config.yaml
n_layer: 16
vocab_size: 8192
norm: "layernorm"
norm_place: "pre"
norm_eps: 1e-06
rope_base: 10000.0
rope_fraction: 1.0
attn_scale: 0.125
beta2: 0.99
warmup_steps: 462
decay_fraction: 0.885
batch_tokens: 131072
doc_mask: true
steps: 3871
MLP neurons of a small language model. Each row is named by its layer, matrix (down: output weights) and neuron, and shows model dimensions 32-127. Each number is 500 + 50 x the weight over its row's rms, rounded and kept within 0 to 999. Numbers have three digits each.
Before each neuron's rows, "fires before" lists the tokens most often just after its 100 highest values on Wikipedia text that the model never trained on.

fires before: "="
L10.down280:572497515458532397519544432454538480490516497522438507503484504484555497534482510546518459480491556489517444460432470502389556531482447458534499490772480504480565497402459546532560474508512511509481387463505466488433480549543475471538509464527529507456481527556521591509502517483482546419

fires before: "-", "|"
L7.down240:553554537487501423433468525542545483507476499561578522503515477460554486557529577500548544471568492473454465494459478542416492587560437523502468453594559409498512428425529486503502464501484521430480465382463559552473532386498453471511467469444456469513520552437540557515495448546535506491

fires before: " |", "=", ":"
L10.down540:508558534450475457517449468588502614509497458617488418470508396438576499550483498539510587466516543521487522521529493489482431545554590479603516473527503498490425475448461484481455535510489396556483569394606506414466477501562487514615435516448450521560541416488549510541550575523480505418

fires before: "="
L10.down625:465458482497574444501512468523463460590502496524489506513461473464475499467470519496515433487512449601570486521503327493465479450472502458504547497680538509544535507435492510511506404447431496460533447459499569496488532492488547503492533444613544505502502515535514550479501486560469516519

fires before: "="
L7.down591:501599554588465489477556463603425505532524491542521501443454396470536510532477536498491461418477479506477455552502428505450405484487547457484497521681491464547456526385428558388541505487491528550512563392468513471514537525594500517495449511398534501540570470430527452429474522487586518415

fires before: "=", "\n", "\n\n", "l"
L12.down426:477463512510542537486459453531508376534514531509517540557566599572478447567490521574537572483539438424479547484524503575474501497421516524476531477514553522578517463440553497516462468480427368530462460522567418494522472550544563478526472512460521445503491473517553623479495549518486526444

fires before: " |", "/", ":", " www", " a"
L5.down235:517570524507449560486401495562501388539515467503556603462565506449511494390579514510526546455561515563596465553454485512492473541528535457493462467441527493475429590491472561463517509527564565574573471468448584575458515602514397531465534559541562490509491484506520493508527486501395464528

fires before: "-", "\n"
L5.down242:457455444449517496521496390531499419454492483700495488447555539477559423506493511622476595494481486483571607507595447545492475526523528465433436545507492463471510503394566486498469543541496553518546542508569503497415569437505534568517499491457463505493452453516521445448493537487502538472

fires before: "\n", ")", "\n\n", "-", ".", " and"
L10.down106:558496544542521542549519496473442460501480485557582496481522507439528446481473417422497511554456468583565499479467499512616421396500506469436574531509550502464536555538507493583479477451425545468492494601441412453420525555421500407513567519568524440482405542487411555488455539506448425651

fires before: "=", " the"
L7.down695:575505392608564466523484302469475428522464473467435483553535495443606532496582491500598447534477553471576510450522446413473466454555481476534485498589505461562470492440597478542510416455542499452405512542468492529491518539530487500530552540540551477571521528493467369476458495493551491568

fires before: "="
L7.down479:505496533560584412550439480458436504534514484491541538501451558429508434553532460509467420586577534495512485458566500449443554512546450540427499445710435531586541510316473489569514441518507488539496507544530513496439511431536545536494504445518468454508478558502435503499554449439510445505

fires before: "|", "-"
L4.down165:519511518524454521473486499476487525421504503423532504545469478595461449517469491460457482529573474474490448498495599478567505417508526591468526514437444563511478553671535434472606458509555506529542517547547552495560436483355465512425393508514495432435470612487522435444545435422509506488

fires before: "=", " /"
L7.down747:540458536452423464604540472450499501476385471433591520504445487535517552494530518505424484529508468396510585466404428506434445422463561593448502572464470475542477510590471468516522494453564435455532506569473521439450420511475446471493449511426418572518468569475455505451437515521611508547

fires before: "=", "In", "The"
L5.down740:478481542524562332467494471520452563480513467542538442516449537501549512467488492442495489558590545553503480493612523519529466390493507511447484365593532538480519654506514486573499436554596494531546582533498493534495498469550491496548522534565428452533483512432461466441433479480513487400

fires before: "\n", "|", " %", " ±", " Goals"
L5.down750:499594433593524448447584512461472476534494415486427580406470529507509529538543476459532523540448450420549495429498474552645549468479466545488521509480543522551518458481488452500496487600519479573448507512553521522562472560438421475540560559460470439475501461445472490443462569529510550486

fires before: "|", "abi"
L9.down638:524473543475532489476448598590544454422484450526575479448558548501493535485606483423592448556523513517527557521478464374472524441580467478477451341444494499549553504524603506562514516444570454450481499492511512551418425533591481415529519570324507531472555444502499484545530590498442502423

fires before: "="
L10.down345:495515431470461480548420458469497504518524474453508511546492529420536458447505435504483413536519475477496520550432422437382380485477399486480502477714536537498426532467508519599524461487496477589519540494630436464424578501479468534492527474486590565565505539513494467479497453478491525453

fires before: "="
L7.down76:488491545498498477435430484426404509553583533498569467468467470497467392523552504447502508473439507461512529503493504403389535540560521605442564517655477570489549578437362537594513489460418492594520560499531534500446475443598535521449473482560474527433528529487423523466545484456488439457

fires before: "-", "\n", " of"
L4.down188:481523504452477600478534505458442456534548477465502498440414474472513536479429520426490579489446422472545510580508445581570447509540511477504348564499458509553515529459548450521451539495477513530528434543501545442443535471456586457464527555592526504558526505521434458516585488537506521460

fires before: " is", " was", "-", "=", " has"
L5.down189:514502549579500415515467487434487560530522504527488411467420550579493473443490487467546486520542458471574492533554532474507487396509448541502569475573465536541563540485489524499538431608542367522511457535480591478537450439450520524499506458473447479551535540469520474468439504554502559486

fires before: "|", "-"
L7.down463:547537614513601357472504524512505493504525468523523475443503491522590439550437550547503469470573513513456469427498493539451459545570444458495481420649476439498532485386449484515490421544492531458472508403393526469427520415503476525561485471499524451518493542472546600520505468528506460449

fires before: "-"
L3.down350:512479545494401462543517442534521485423449532493525462567460507540503472555613476534472513536535494436498496459573555502553521486553521520470547446481400474538566475581589452509539478597525497564587533461554553457437469453440512506458469491519375478496506476494465396430446516470532554507

fires before: " |", " 1", ":"
L9.down589:553389530475465525566447501497472485461447467495439498583452513506411536525547559542515604549468536576402511465427525533536420548517524495539464459556503417503492510523483360483478529526499583479408550519537467463464531471494474503572474529556538528496545441557459578606418546467507485410

fires before: "|", "\n"
L11.down219:444529515514488481500442527540574523515509424514402535420624547508503523479472543509396536563485450574487553449401422513533467487569609445580498480566487514515440466454436531557489448457459470561471521517410489609449439538550618478549504492495430528596506519502485547511464450419476487524

fires before: "|", "-", "=", "In"
L5.down547:488559598560475444510515474477469505509470503437528409570392503507486462570529470482495461509614447459493466485580567460574568455509494548503573433536470464572563531441519440534530390545551468535534513479495551469552448489493539486439530467506525495491489592500497475492479471482530471405

fires before: "=", "The", "In"
L5.down677:427520613428468389572524553588432539508428484489487423497453487465594499561436514443498526575598527493524489501488473489499439553564542446563435389564591530578517599418406528514547481530559505464523490469535605466527493503519440547548550450561494509576581505477582434461524491495503495440

fires before: "|", "na", "="
L2.down367:533514571580543392465481527522507461545451500572511506513450486513530520496444556467531464518535478536512456321448468489489468583544489490520432354567486475584572510447528489557538497534514566412563471507458503404477448513484416527465454587461571448525533549501564527502559526450567532422

fires before: "-", " (", "\n"
L7.down530:368481438490450557466530558539460467370522386528486535517424481581488533503576458474566491538442432457470497501540517509542461530578573485430540595426482475452538543470472498585407541497456554505549534591543477546527503535419541470459520520553515529493484512486595513556539587561486512479

fires before: "|", "-", "icit", "\n"
L10.down94:538527566575528462439521496529451603408548449479444485537461567592507473540561494552580500503443490515474512519567506500505491544491482448516513486440455520488438409344565523463465454470532490527493483560498507524495506540442506502461466539404447450472510498489557400525453554405547468547

fires before: "=", " life"
L9.down652:438494448477473513542440511548489455512542705488494524444562559465524584530495516527529476554445475413474513539478411615445544482533484503450601485587520521490527400457506454419509489485465435536382515538562583490491565452499486468514503525477465425461597521566480524497521571471488538488

fires before: "="
L9.down677:537541547518571425417478443465437494550456512511532479467457463436577470551468538470528505521493514524523515507510496485402493508522449433509467442745481494522483535336452505505512464533557510487434515389479531479460564405520433509576514434532556503528476510511555582518587513479504480436

fires before: "=", "-", "The", ":"
L4.down12:526442624598490425522555459445442491557474481502510491452409527418464461588467512490500495505557538468516539492524553521462473544544449547528572477628462469474554501423478510561505490633452487488487570471501532465442479412469432641465529485594463470531542521491514555436556530464489480466

fires before: "|", "-", " Kal"
L7.down315:621493489467502477478520545507451502567541417522536511537527430440518467570494515539509528526518431507557497426430521526480508539509417508515519465674490421453543493417606551458476506459517434580466484458418471465402489468539500480571522557553529560572462501484431534543551514486500482507

fires before: "=", " the"
L9.down440:519508515580597511490491497473477590566467558563504542565485502487647550541574499444434392438483501441604523439519487483412488549531460554475461489660487491497529480381502468487464476467514439493498458475526479464526544480567512512532481497460538430520505550555476558508548515480529517504

fires before: "=", " as", "."
L3.down311:452504507592534579536514456510435416549529442553481531581475504424518447454526415477472474467480508478474524492512513550471473523529504578483477608551474491394532480448477574533553491512527460472508463526522472529409570426501462461608539475440544514442577482482481498506572558531503572537

fires before: "-"
L11.down392:533468527479507541526503513551569467520564464477474461600403407455523513594472486515523528542430474592488415429487538482480514531494500507521523558447499485505512545472486422458485464577482599529399547575448464474398472542443544462460504536565485564403567549549468632524616503525492463532

fires before: "=", "10"
L7.down735:571475636595455508507477440447504494565455525447475530477457423583481530483488476564452441551539518518549553477518382510511536522479505517527504400589502488481576624519417524478539477517521492471476473459494547465485512495451437467530485536548595558531524437461582568537523475582591533486

fires before: "-", "\n"
L10.down315:474498483494450493493532552540493487507491479512543429537485439496494484557590465521437594479518461477518582447481573638525586504488520466518518521495470434489549502455436508643500558516599518552468500433553424510469544470462521567518477465508540502572447384463604495465649418561522512512

fires before: "=", "ies"
L10.down593:487440544482506521481477444545455552474488521465410448545544498491401524534568563436394488506455505523533514452492420557463469493518530547485529577650543457501511446494469419485495520494495493396506498518477559506514487471519516518503492570425446526498548463580458472448541577521473520479

fires before: "="
L7.down207:521473536552534584524460453466407470477496502455489496569405487481486469549568473418591570517440535590602538507476580505433476451493460508498473508534463594520505520382435516544554537468510515529602470481380553447548487573582559520431567526476491483484458411532444498501593559507574440430

fires before: "-", " |", ",", "\n", "ry", " doubles"
L2.down4:492510483483500444502472354604487450431468510435439484404478462477570530517552459516390562525577471519516478504489470481544585456553598501466489456489366521518466510445497484476412547446461522425493522575435617550518504489494518435521472558474535507486506442554531496438379548518552468463

fires before: "="
L10.down57:531503555521547405479458439494456518531494475532493490483486488424592461510468523489520484505533542498523537526489425472433465536517440460460495467761530469501530501369458484539501462543509520489501493400478546471455539424522449510585511461519535490549499517500517563505585521486504452447

fires before: "="
L9.down251:473477521488578486483455406504415481524467535555483462478456445460509469538582463531505469514530542470501525477546424461427520535562464487476523496720431586561548473329465525511495497525497479523487476449450555461427484439522521531554540388449519442536518549563493535525521544470539478458

fires before: "|"
L7.down478:645520457555576382511549349531554498497509510478474458468494480491532566561592548556460531466542420426494537439416442499493529544544495456483558506503476472518481438438490425492511499395515360407484512492467385473579432490491466543526497509481527497518570533578546452464481473502546501467

fires before: "="
L9.down151:452475521469516431575521475504443504527486514573558526504434548481550442526532474500485449511527560479504528486509407490402496553542518506478481435690481544581532483416478523544440485529458435568534484480521513476476511426546496521579538426537531468483461527549404476477469495484552466495

fires before: "="
L10.down295:573478578520558539473411505429523467535473566615492504487500521546543474511562431546428470500417500446461468461509423521448471494539447439555560505679498499536498480361530508487493473584456496493470542459461526501524485418501493512459499469454561479445515468444580560614525494513526499504

fires before: "\n", " —", "  "
L2.down446:518491502411415498521508526515575495390537469490464491536450424538520493510434526493461447544519477490564574415518598517525495490468552509474529514457409510504478488623553518510614518541396543452571534546531601449545460555437588449487491502509427455422540512586385473489393476484483442601

fires before: "-", "\n", "sh", "ative"
L10.down607:429592489528642398507471473401528599410516531573554549385559461488563481522462509479505526481490480445491476496576444551485484481537555415443473420539535469492572484381499487521570481514539507501464508480554526547511559556476528499540488369449503447513540516502485502508475489444489535548

fires before: "="
L10.down97:526513511518525436469438388459462520529460473497475487500470490430473463529506506505511453529523534518451543527507403501391493473570367390475476462720508541551487544304486546569507446551501501535482506441456495458455531461518479567498586463483512490524508518533483550582675492487476478473

fires before: "\n", "  "
L2.down341:567550542478479477535414590446506526462567483570586523451470494492522538549561466520450506514501495521589475424432438538506546560420529532498403507457550505563427493374502515540548450418444434443465461478511515439523537568402547405518440569566501432538526551522463501564597510476597522525

fires before: " States", " ("
L2.down719:454454550535537489555488506472484493499455612428472472584461482619513471475532522482439479471545533443536525451419554554529557409483503493523564514419498484637456510603491452524569495459471513458581565487522509457568441475476485478524488558461405415504388559572499460472465517567569410526

fires before: "=", "ta"
L7.down714:349515522580462500599502431459519534476482471449491446526541520461522538563583526402513533576508491449547428493474480508474457440533475390470592583455470518501503504440468448484454552587606473509484483455449541504517498463483547451498510567544428464474601479487554536573453414540418440467

fires before: "=", "."
L9.down432:564426456461524483494525410479597519497471418559541500521464440462480586498505479495555487520482467417514450459510461551494473485626520521465511457574526416541536543508517558471489476576491405548514553572425498496528520486482440416553461468453524533532506536510483450422503473496534507510

fires before: " |", ";", "\n", "  "
L12.down695:459513489400465489506544465503400469566481502468472479387566513506453610538575442493488434508565307501578591424491485483486519480493551472490545505526527472459506517529557432493471591492504537500542514444512528409588481542528513436459517540502575495576506598498557468485477526523459541472

fires before: "|", "\n"
L9.down614:539491538554537453516517503459508396452523440512559521501547478517636415561507499448500469529475513509562478437499539460500534505400510461476446497658513463528505497438502462573520438449487505545462450511518488484458471565429517487478527576571450605491430379551434479483393544476557451502

fires before: " a", " the", " an", " in"
L9.down633:530509501537481528458587452381560540575465519448502502585476639516520558591549452505445440543464501429565499449476569518555479430514521568532481537413509520574489522559505477517552443462443492504568502542499395539579465546489533530439534568535423523529493530490543570450556499570507515477

fires before: "\n", "=", "\n\n", " |", ":"
L9.down113:470547556542514520382491375520513425473495530585490569436537447483569471486444499547552486490497469511516531451591579495516468477492528471502470542570531427499430517555469477518456562444486502447432449579481464546527493432498402495502500553428502492440421453489456556533511497440468455486

fires before: ".", ",", " and", " been"
L12.down45:481531549454486568490475446432589481595484494527564504425490516458449498475513515486484534541461491468495499525524552524546478501514518437464459502538537470491523492516391557479540597518667449493507403498494552498544485508540484483531451427495537479346419437485479472575452614485448433440

fires before: "'", " States", "\n", "  ", " +"
L12.down675:443523408514457583512472546475454513464561471499507506456522489424572544511440525449516410419447539535505468531443453479571411479469464547425460574500464582527526446508402514495489499474439456551530520505534511459491567579498410462413519544544486517441632543556497535445439452537566506532

fires before: "\n\n", "=", " The", " In"
L5.down534:537481592469522470552656480511432516504481610482482482518435439561594438523530461379469501549553561525545500490449479473458505496509442477509530513481440454524458554368511450545518534538556462518584448400460486535537487536560437467454557528485394469501507471515425521423413496513504591485

fires before: "-", "|", "="
L7.down555:474486513419542483568462438449350499520496537491561505540487538448525501545557497537483486535583490467473473461547496506446527543499457502433579501625390621539534511278466531475473479574486485528486530444512469449456504439553523505520536408526551445549509580559465502548507473484459491453

fires before: "\n", "  ", " in", " 55"
L2.down560:478525481493548474571418539410439400527508538483552438488526446440523494516469611446543458517520564473557543522413431454547413448455538499482447590406539534460481566510440513470459575474417477542546502509538488403485539500545543582466449551512548463411522523507512494503593412450527396599

fires before: "|", "19"
L2.down110:600459510618501480480442604431416491480490416562489517485572443419533566506513441527529432492549390524424425534447488475508511451468460546537522543506544524460501472462486496578463511501449497562534517447536389520432477513496431528578541399505479563640510456559473488602602581471452461442

fires before: "=", "\n\n", " |"
L3.down41:444393519485471534431475478469500462512544443536403471534532457525524464463494511446550536480476449567453517549455454512425446489515501350502472516573528439452512449470550567519469497445467519504435435452460498501491437537550564503586520677482633595534555435562493495566517562478529566517

fires before: "=", "\n", "\n\n"
L3.down8:552444491528460529538504520565554481421510473585561463479560400610516609532471482435559520527372532504503407568443479588478529568499478520556527497507474431551538498518472531559580515474485448561524464506549474441470485403529515425568548506556458433484545512559423468467529510389533561535

fires before: "="
L7.down656:561430524496491542519580454521458564528391450486515528585485506538573476505535555491527552489554482446537566380477453608445460522454539435488468498534488456499504505477601570486449453495476474461503452512586421535447554498499442506591494500493531558472387469493463469516488620471507551499

fires before: " |", ":", ",", "="
L7.down684:414523532503493479454453430579520403544525499463460495505593545519560449514558519501505436574487386547512515477531537464502460454564535496555519470527406553551439457526553593428514507535426487524571528558394500519493519524502532398399470486541459468490473508513493476526557501462456460439

fires before: "\n", "|", ":", " the"
L7.down15:558501493448554508507481483510540420601468440547474609515529563486463535459560460437478545531499547503533523569513545464585546487500509548568519483500474384494588472403470423520550517436456532434479516481491564423412485462592599553498496539495533417570515505572434538493517481453496378454

fires before: "-", "do", "\n", "."
L5.down73:456410458438565490402476455547524466486499479454485548562517495482492526415584621484480555507541427533525529473577419512521531465587516486461569503395434533595456661515504456527487516583528498420568509455419486505474521489534502425490503469495463477556459488435438480527498467515483521388

fires before: " |", "="
L10.down405:537537589515538487463423570366455467497470486478627482514530611546508450575582512518525396436478485577526468502468486508534472589366494450514472479441577427501477487438532497596498452525476440547512538519455547488541475554483536498500498482479468473494466503628570439517548529518512536507

fires before: "-", "."
L9.down64:448494486451507488557541552560532606479523450606518558529557439528500433525538528446492610590453489490559450452442521570569476439520400434492555487439518446451478544451636342494407516541513617531490590460541435534468484434533452459532494588497485511505517494506587496387560486469509443494

fires before: " the", "=", "\n\n", "\n", " a"
L5.down557:525548515470629531437545442465513539505536409517563532492479474470577473528494445481410483512555488484503456447492445502559482466482524470453420612578529455389465535507518479550487378509536458536593495534529511491559454538421477467431491536562401502464548464494429564483600567443478536551

fires before: "  ", "\n", " Swing", " Liberal", "\n\n"
L3.down431:488503528566505558471513406581511526457361534541477550491537558527408447401574542567505406434435509443467495514549427467520551458559499390527469543493442585491464498541455459460521461468389457481409538568489477576542527518586518513522462480508593572448498489564505528519459580493475486492

fires before: "|"
L5.down608:586477525561484437405473483513513445513500487534531542522493450518472585446564463502483407458579549462481503570533456476502554425466526523464472383453562520505530521404519511561536531451569472517639525554416466563581476517590435444474573482460529431474578568551486481507474534488493513411

fires before: "="
L10.down62:466596526509556406487512465517488437456544521611444461459449507532526579480452520530552517560468521489497530493483402506415400544432572476501509558649546462489532431444415519478575619498561499479556474472464564470537463498527574537411504563516450506459503464516535499500431493474561532457

fires before: ",", " |", ".", " (", " and", "\n"
L12.down453:424521475539483542560503478538528499528434511561474476503536520558492379524620449532427409463450524475538478493510598471530493440421626500521523573625566457556503573561509520475492519538560490449459451523465526469528548479496424469465452425469572433420425540437516546525514462500464392481

fires before: " the", " a"
L7.down458:532463490511564512518547481441486456603492433478578519530484530533555592538523541551521488499492466452506446522439555518564473510466479477495505386590399485539555444494528555481537532433609458529458498420456476412586430458577543536569562582491465551546438505510499506511562444581483411438

fires before: "="
L3.down528:511559516576526473564480505570552524445494436523570527485459450422548564424561483402438567493519467525516559414468404494489397496524497559458430518564562541464530506535420499460459471491489519462441470448564511518516502456503422538662448586494507495541555476499580479487577455414585465477

fires before: "=", "\n\n", "ative"
L2.down430:565579475463523445537502538436447377568444539501510592510452443556511559409553597489511477462487501482419455410465506529585448504473484524494453542533507477610488429534554435502524513550592416397455520472519520609531557467474468462557498621505473450613491525402533458473552529461574458534

fires before: ":", "′", "nal"
L10.down52:592525495481451598441470508472442552500585494463388529595391416505473545508376430520466492515459475492482556580474525529563418574423456583464504512506412557470480549532538458488535477439567521525520449513467474540467489424457469485501483572574540505514501480473385552486488510530498535490

fires before: " |", "="
L9.down594:488504502431478482447401524468495511500474546442508480591465594509564442557504490474572435491519571496606445535570390524524415584503496520579491473481489438492503539433508501515466477496467548565550496439437431436545544569498506459474522509440504536485518523523530506462590564518463454490

fires before: "="
L10.down27:450462490532558448528475423532452487502434522508522491546469543485506470515540468486461444524562547496511519475519409439423507497482517527452491449753503558564559476401463475517509508517514467548527512465534496480533474471493502497555498404434494490494492503520496441528511473462501486531

fires before: "=", "The", "In", "Al", "-"
L5.down169:624572570519507391534510483484441518522504493514526448432406493425502484474471498463473470473531549460537455388506439476559410548496446435472461445620571509494473518386384444517490440539512445576543515385495551482455529520472466518547473568576528499527510564498514523505522491490574485483

fires before: ";", "\n", " |"
L7.down376:488504416502569486465577524532600452490585388519475474456483464503471592467521519501497543519465487416527590493491512586491426529467453504484483558508482476410581530545478527573462551506513481490481454487638439406551500484437579455412464550513581488436558499479558542497405525485544488438

fires before: "=", "pe"
L11.down82:592502608432533586519516579416463460471580460448502533508622491487488527451456515504539470469552460575545462511409578528542510416458510545511527545391429449459483541636500473526463469446461469474507494528545507448493471541484505484475505535538505516489518403564482484477516532531474482483

fires before: "="
L10.down139:502478487528503472493574487424530487479477502549479603509507469499476565500562452473522442426457592509453459499564494466451524522597471580532446475668465506608495421434489529519438533563478428524408474438474477517542523587518601545523540464501443512496538470477409533561514549464591459409

fires before: " of", ":", "s", " Division", " |"
L7.down81:546483479482464557471506567464465428426502507535511591485482447527538481488505547530484474523455395501441573403502593483583471512520496419532520537595436512423585493408461534559535568464485409477462499520453474532459542425441461547643442531530549587581478583567556502503525463484525424494

fires before: "=", "|", "The", "In"
L5.down390:521455440514579475399469563440539554585513433535458444551504550468581525583538497447508434509526418488476466441585553529588496407483434476561480454712555497496519549401524477475460418554477489510531501469511470502522482418532544516463529525485508488460506555463471514553563434546403513499

fires before: "|", "-"
L7.down78:593472458486597488462542577580525480523509436565584472421499440497607561459543461454463511524457525570467466484511465502586513528545493512470490390529524385521491587438492384506498575471547474454517462525480441409446462514567394457536493552455557470491428559536514558554455486495603542437

fires before: "="
L7.down49:563497598411525469523477510473485580521439532487502472501573565412522532490463526495570408447577501538537499474549508583489520481490489551445434539571549527477526601524512443545470456505518466510523486608556549382469540432520505499509406393608483493577421532396495462460476447486498569511

fires before: "-"
L5.down320:468539435458536472360601545521423569521549514513472459419545487502508608512549550513456610530553537526487571398430508467484522469421570519523494615443532480610480424512462587490522477482414489592487421454497445426504505488580576540511575508481566473484456513417496482537520355449524542459

fires before: "=", " |", " No"
L10.down747:511445503473480454553511535544437491545479595558484524522496431464536537495498439518558499486483551516519515511430473568536482484466473467533539518609449499495491528462550483463504568483543533435523524473465423418528462515408456404510454424533531555418558515523505573540556506588516467592

fires before: "=", "1"
L10.down244:458491496519507541507521487505499448432452503502524515493477532533625540594581501488472542482476512483476482540511537467455494528552510443405472489669499471559557479482515472488450479419460463538444487445524535444544514516507465472561460472562446465481484534484574502479458573561472487480

fires before: "\n", "  "
L3.down574:570521499482551575511473600431469520491568487447449455390511487557517557499499467546508481484466474519610518481489536417411463497510488501577410511517472358468494420458468511413530602491577532500512509493528406372432530576423590374496470464494514423525467536532459535511542511477483521586

fires before: "-", "\n"
L7.down507:482590567469496531547533428496521556489523487469470574429573578430529456532499535494486450549430601544492415451451508508409429536467467519460544542460485494502420463506564453503550599478514506529452545527512517512548501410511521483511507497525456491574425517511457557426480419529478474485

fires before: "="
L10.down591:507485497556530473502464449483467510520497486521534513544463456420561462523523399439486458546602481413529570490497396401449467468507488441495492466671532531544532525315545557559487533528491511548548461455490491503470540496523488536541524440507508483475499483500460465520529521456530469505

fires before: "="
L7.down281:464480493499498506533432506501526471458465526446463612605508532452492481522613482495474442545571429457514533450535554400487581444476445512474540484474452594555481473413497582532502429544505552480500451471458531513489484556533495484341561429482507455444417420528390499526570450462470489570